From a checkpoint of a small transformer trained on Wikipedia.
Architecture: RMSNorm before each block, rotary positions, no biases in attention or MLP, tied embeddings.
Training: a variant of Adam for these matrices, 100M tokens, 12208 steps.
MLP neurons of a small language model. Each row is named by its layer, matrix (down: output weights) and neuron, and shows model dimensions 0-191. Each number is 500 + 40 x the weight over its row's rms, rounded and kept within 0 to 999. Numbers have three digits each. A neuron's up and down rows have the sign that makes its largest values positive.
After each neuron's rows, "fires before" lists the tokens most often just after its 100 highest values on Wikipedia text that the model never trained on.

L8.down187:490663536503503559594482488458473454448493560436510495491479492535502545489533481456475542536474500526478548496565470512499482539437471534497506511494494500506502471547441541545426577537544529489527478425486440529545492493528523495542544506494509495510489588539489551521499511527613467459542542463483457510504564466469516502453506483519466475453517474524468495472568492392537516469471493465514446539490517480499520487525544518532422471516498544573515500486491534496521479471472474552490514470524588547500504612441528500539505543644488507576441482543504494474481575475475493503
fires before: " |", "s", "\n"

L5.down161:479681500542418543554467608436508509588507504572523537546535519477474485572551565487512505512464488522501473422487484547510491497394471520448481510510496479451502491508498533512520436473514535549460515445538474408522498555467460448482488476459500504511510483493437481491454525522563453459501472562526533398431523432504550519493493504530552478457540475536515540514504431454512502468519458500513526484511549525473476494484502456512536447487519494495536498448506515456460482525507429550552529511572546455495469532507506506524473479397522507432454538516526483554511429495485531479
fires before: "\n", " The", " He", " In"

L11.down221:471621547445410509474506566497521532579535516509562516488516478470477531492521529487475479567507497487448491461397536486519480527539534606494494442478536565501473539529438472420483479481447500556480501511485513529533491566452510391521450532472470494540465457449456450490458456532508455483546462557532576439430476488549544529438461502491522519433532528482452523463528563520424498504490494534512513514477490546508524533460521483510556501435526497572553547407515468446503486514461470471547507446509490522425437508511528484537493478558539495446521525520559452534478473543545495465
fires before: "\n", "5", " The", "2", "3", "1"

L11.down103:509591552438570566501512571461494500487536453479478477486578551558456534519513540487534545470500565503519534536448459467557504520466530437492550487478442492483533507437527469495520537517458426488440524492565497544495493449497429532457478522470493448534494577545450534461451494456492536484476526550438430500518572458453543513489426458432516525444559514536519479594509445477488476478506553469531543437557508496518503475501579520485503511491466509535521523545482415371480539477505526473470555522520494480507463529515454524525514533580498460538454525546486573499448510545528563466
fires before: "ed", "s", "ing", "ly", "n"

L8.down153:501401529520584480501528486494422494480450441510487444508495440463502539431439535465506525465471501487517505462501471508501463491505508492472498489508515463451526507542493535459479434485541479513532526501530457521518523490587525408540444523508479548423548513533425482435493570498408479550486530490533471448531460521490483538512506484505417516492494500513454529534485463511503565479510526545466529527470521378521543594508498452531480494503498494508584470499577509611515571505537514525552503549418502480571565469416567539528492560457507590527484428497533540483504526464453509500
fires before: "s", "se", "it", "e"

L9.down25:537457493557540449562485486531406474516563511512510532485575471500492465551509457538442445538484460516479460483567491465590524454454419471491489474470494497487511496527449488454577460497520447506431551497542417508506466522474427487559517547544458513463443478491526422552459512463416536480470472519467451530545534486535514485558566486423557423524480488558494454483437531522413486515506492564381473564478479503469492541504463493474482515471474483480536549540530537507531463508509477499492476581473534515539549459509454563433494544473518496545531526522501470515449439513457539565
fires before: "s", "ed", ":"

L9.down118:516587454510481495511485436458503484553580437461527484455510414432508423459488565496492523484537548491417445518567506495505493492446422494494534472512475469506531507508371516519468519575508537475479490488510499476449542479444513486505485569490481546514544463477515514479523578535524472488464487493542449500575535501519498484520459477451445499463483365526466520556475493497481397529538475479539497479453509529480482514497435544480462515511512468495508507535571542370491527489527493489487513503554558482476539531419419544530410472542561424504504489520497484458457506507452492492
fires before: "-", "\n", "=", "y"

L12.down327:497499524507491484471543465513488476526453484480473476512478453509468430565475492533442489479597591499465523468450532478502528536525490461490521503602462556502453559528475460524505562504487552551476509511523486531542589530504554472531474583480409561510481472439534455478461510565535539496441519425527504538493553475504494458516521421501565485525474475534531469494426484561503551450547515477489546553528476536487528513504548466515491523438491512542456505493552543492455475483433476502525437411608446554511455456556537488524473553585518545533461500500566524558398501484527527498
fires before: ","

L4.down340:444428538532570497508548533525392481498578490558487549561422470461445581486487454533495516441524473451470528487418429527518511551416452434458566535516490486529489454530481494421494458528484510480470502500525543425488544429557480535504554536516565542494528448475497572430472515444474471513495496455446443441510509477504508554538559469467553520538526490543575512487518438467421440443535492509461509513539483450449529507542512513476546467500470480485524475440492441542520491451568541476564494506583439516468529490564479471513528519512515469466469512477481499511456552516485508494
fires before: " was", " is", " a", " an", " has", "s"

L5.down348:453538574413466600516526444563436451516509543468534542416535432467495530463555532567537540524506502520539528468431560473495529524481519467502489574466486512488508475505533478538512504467462415493544450503509492540436498505486496523521490508500520493532449478470560560576519459541533501491508532428461491466447525465523521514584457518455544508470477469561518487509448521449516519568503541487544545429421482552515477542510590490495535523558480464477482560463473491557502490441554533548502535466484505539444479509527429471394507543579485490516535570448496584522533513483481551498
fires before: " |", ")", " (", "p", "in"

L3.down145:496462539523470496564453474504528490437548540439528499504492486536430452451512487486435589428521525466553569538473501490453493466489515453514540485502539532522551407516494503511498544442548430466511502535490499537444469566435446518559489571435467449519539511531537528424562512530508439494508519401514492559487473514499524486541497474464487480498455542502495500501477491559456583564525441483496561517547493548430489537517481493550503519509500490468519543464369489483438519440543487464447488484479461500489400577593492462485481521514513453442466496440462517452511543549516509524
fires before: " |", ")", " (", " "

L5.down362:533435527520499462519565533437461517543466575471509549491515484537576443513481528488517498538527553402490454545493452458507549458549563449470518600540540551478558483485523558455455539470498469455471525414504534463525501458470489400421542546483508472473441500483518455431464483482539494440495505473480515503500476534559530460511540530486547495546452533489499507496511520527504511448449460520470536485532501507495485526544474506479567528430500462571535585409455547544487561517544557429511449455512457468517491549484497476541476466489443493487512477565469465422460468507472611473
fires before: " of", "ic", "y", "ner", "s", "ies"

L11.down66:477457495472605458498484555577526467403451468493486507510478530477407514474507476484461437527507519461581508509521471486505511463466584515490497568430477508518402476524515494490467536503490492494517479506499508475500520428500469460514504426553459493501490579423535462532493437534531533497527553534479517495461468533496444568546548470483438501398488513499500481476475507504509550455494474479496534521447524483578537372499488519422522468459455539465461458491458500520516476479459490526526521575471482612456449525502546528467518456482454485500530435521492575556523483509516572404
fires before: "it", "ab", "s", "y", "ac", "im"

L3.down320:482603553502513481539500550517490547529558538502514462426486493532460452523478498605480508488462490517491488595457508523503499474511521480584443482507552418500513498461514441474503495553499435583488521426469452468535537471498509446501407513546453537544538453478517474543491491501514477480412466537542425525493539465484516407472473534502452550459508518431484570476508527521507449563500559480527472525562480510519458559472523459487453464486526540501566416527435507479465448472501467522496503504501517541588536469545562557548470520445495417442542471501485446488555464512473518446
fires before: "\n", "---|---|---|---|", "-"

L8.down339:477565470466511544503499464492455552568542502523419535488554499393472544555550447487503466529518431453481527533525482473520470475511443552532514505471485431441540492467497439508549445477547466479504482503561552503504481382481441464449495505490388433536480461465451461483476417469548504500504557511449468570528496427477468553524522468493443528524489492481506471513573503480511455507457559517572453514401505479509511468482521477478472509524494512487537488550476504469563502477534467441456505565471463515561511550508511515497478533448555453520587406542473552478520484492555494434
fires before: "-", "=", "\n"

L11.down341:510472561512509547486500566515496506522493500508375468482506411543497508423496540494523456545514525522436561519485488468443502544452482434425535480539515537480450528522510489507587482506496494503538430547453572514493484552447552555540442578452478499489538533441534496522496535555476487558452499495500522506466504522444485470590471513592491499493509544494508430516493479515586565523558529509491525555509475535464521523514507556476464470466536515477456486512509473474549471443538522516504446395553478504494485425553566540444496530626516490492468534531566545517522433547530495473
fires before: ",", " to", " |"

L9.down371:485600538515485459521549474496482513460593489518452495448551450450502522509553523452492548469494522435487540477532499526481471486515492436537499502502405521543457462581492491548509506543595451470449592482497505479551480439509498498496573574495476474495495506528489502439540545468480487519579556412450469516517475474479507499546510458469465507503487508497479497505433542471493466483483564532534537466452492443511492471533559480485540503528579520479527573512521504416555453489542497552509511599508515477466480494439523424527510549661455488501468467571472482463506516563472464519
fires before: "-", "\n", "s", ":", "C", "y"

L11.down1:462491499515525473457544492531469568582543460510422572514465523464494491441471524475515489522466489497535497514518503519487444511536485502441468464467536487479473451572482583565573466494499447499494522538546498524522551511428551513438555565435533530491521484479564517513476509487484464534484517521505519525489478446572514421597521487526510550543564519525500489419469596506515518509502468465404510423509478545489524443460509563453525422524556397474506512512507502493551552468528518584512475451460508504516469495435466458514538482485447520543531558556548608509514503513587522514
fires before: "in", "il", ",", "k", "ing", "ad"

L5.down153:457595512470515450524457487479526484472437535589539495513517481434518550459485450497520464459458470455415496519461486435572408489506516490467495456452498552442516548450497542589576535480482491400513469591523496511443509555476444485587501585482459511498477488472448516512501505495514496480483525561467539542490478576526495490499534558500425562478551535547521433476505472541468571520509522485458526509482466480484492518586534542523485489532565486510418551487521456516503493539468475531531536488497552534557583515496554466510520519492478482433498475537554464474552436478516488419
fires before: "s", " |"

L11.down79:549506471581540502512500463563490459509507512533483456471534562499488505467457469513495525505468456452467521557523492449504515426500549495494498489527476552495456479586454539488523519438418511497437491496469547447459488477524500414508504493450523512432472477520454511485497504450466517517444521411522514508472525513580534510508525463545543515510477483448433521495431480488455544478428443552439494538525448450514481534517444403532446507417468496503507548479583506465527555571505531461586488515545470486530566447464509518516449564516430549566470507553487417500556392531452464512
fires before: "y", "s", ":", "fer", "ce"

L4.down190:479710484509469561481460662482537545584529475487527528505526465490500465543510508471521530493513461439443470423509474488502511518451515535405511525514476582449512506502496486535456449467483481515479525534454456443497522568520511471555474540456492410545425454482445467486519504533521477483469515525522532386481549497527520558519514464496518530468480467517509481478564506483521453494508550543516519513480455555487534539460460435464582534457492545503536549456480482398528491527542474484470511492520501461488476532530516474487464507496546526511511527504497500546496483541531519530
fires before: "\n", " The", " He", " In", " F", " It"

L9.down260:436523534488576524501516599510524455491494458499478453576458431459503552468432446517544515407579480477517509477528423498525489473543550547498559466448430521489469473462568509522505527512505518523519483522467438515532546499532456486459464407564565485489535612551468503504457530462438481528585527522463501485493522541516545519496484475507494511547514479568516554542490497501490532490542574508501536509546473515511471501500514483527560454458545509488593455553547479537459445494501495500576512461526526506421422500525437500526554503388545530514558514547499522455549495536506504444
fires before: "s", "t"

L12.down153:502584498438515528516518478477526514478510470518545559571516490494422517481526427501501523509511518476531550574502546489500480460464561498480496532423521497566473515423445581507529478428480487468515558522546536484507486429496505490466523568410588486549521530487532545445478433486506511477503419491460507464523478450550507561514457572541496423475447446508492575542448512530442530436497449489451448494529537506515485606492468540520449528499431544495475491460483485423520508484490511486547508419510528486518512538504424526457498505554420439437527589508542479484450531498516536484
fires before: "ed", "il", "ious", "or"

L11.down335:463611474511428563481466518462552443551523494542580461520486474424479520511493516430505527478535511529517439510442506448429503443485504587487466504499546557562456429524502444471505467481452458509455538500487511540519433474465558374536532453521437496482475545526487452419505496478500470455490383526534508449489481494461471485536441519470531541560505479548513446464463491586457518502485533480480492504489542495561524512472488461452572536487538491499564544480454488441448437509511479514484504547482465495484426535464463468506478481479547507500470503513439540548506530531475603528
fires before: "\n", " The", "\"", " In"

L5.down147:481526480507565496535532495462480469567514508476490536477454530496447510506468543481489474472502515458515453463503476498486522447542465421506449480551489511470417471493499517465501486521493432497513517447519537464491474461463529512430596504522566475500496521449593599482492500459478513584564535545482524450443514505505498535505512437465507499508510482528451500533509558538477440469527494484502504514402612507565454525507484468487531519457512545539601535460530470463543468543669484532484501570522470549581525464525462409570515498538468473509486462522530443534483514566454487520
fires before: " of", "ic", "y", "s", "ner", "ies"

L11.down205:460546526451516487493525437549480486544466467420477499536467515437507478502510515550437552424553516531518516542569550460530418465503530511522589483405475525582500459506569508497521536477550483473543517522532498456550530456479437466513537477496504476496531549468479538470469497493546510481522465439493512475500419473539444544550502511427480530496535498483512549503503474525532512439450497482423563478492539544554543429569535618544495466478527445476478546399535469504494530476480511496544528513491512489566549432529436492443466530518541408433533510511490484570432502494513532550
fires before: "ur", "il", "ed", "ure", "ing"

L5.down40:521608546511421582508522612516548515512526562480488447531513502493585431513572491574550494542493494525476461486465487541522566521535484433536494515487551520474502552436562516517545490491469470486467586484552444475500512576516484467568522528517429462506465464536434459501425499530547451478516484619530528466529478518507545459486510461498530461485469564517502650525480550511477537447476580518527496508460510477491504440486514466505503544446483491449514480526496495471429433531439521519488500518530493472530514520504540527550454478426458485509498539490539470554488500490496524455
fires before: "\n", " O"

L8.down137:502697479442481486512454561524533467539510518528509486494533477442535473502558501497545553453517489532487532501445446511442474490467481508493478493504501494516464460492472433464488412468470528486464506554494513473466497485499491437484531474449458411519438495472466464442489481559607477518539466559519491430500542514532515534474467555510507532478540500484523534492530496550548503474528516551562469504441540516523547515485498503468585568495538482532523489441532523373527463554499409530537508497466509512504496487565490446558478492447496472445514565558516441565493433531518550461
fires before: "\n", " The", " It", " In"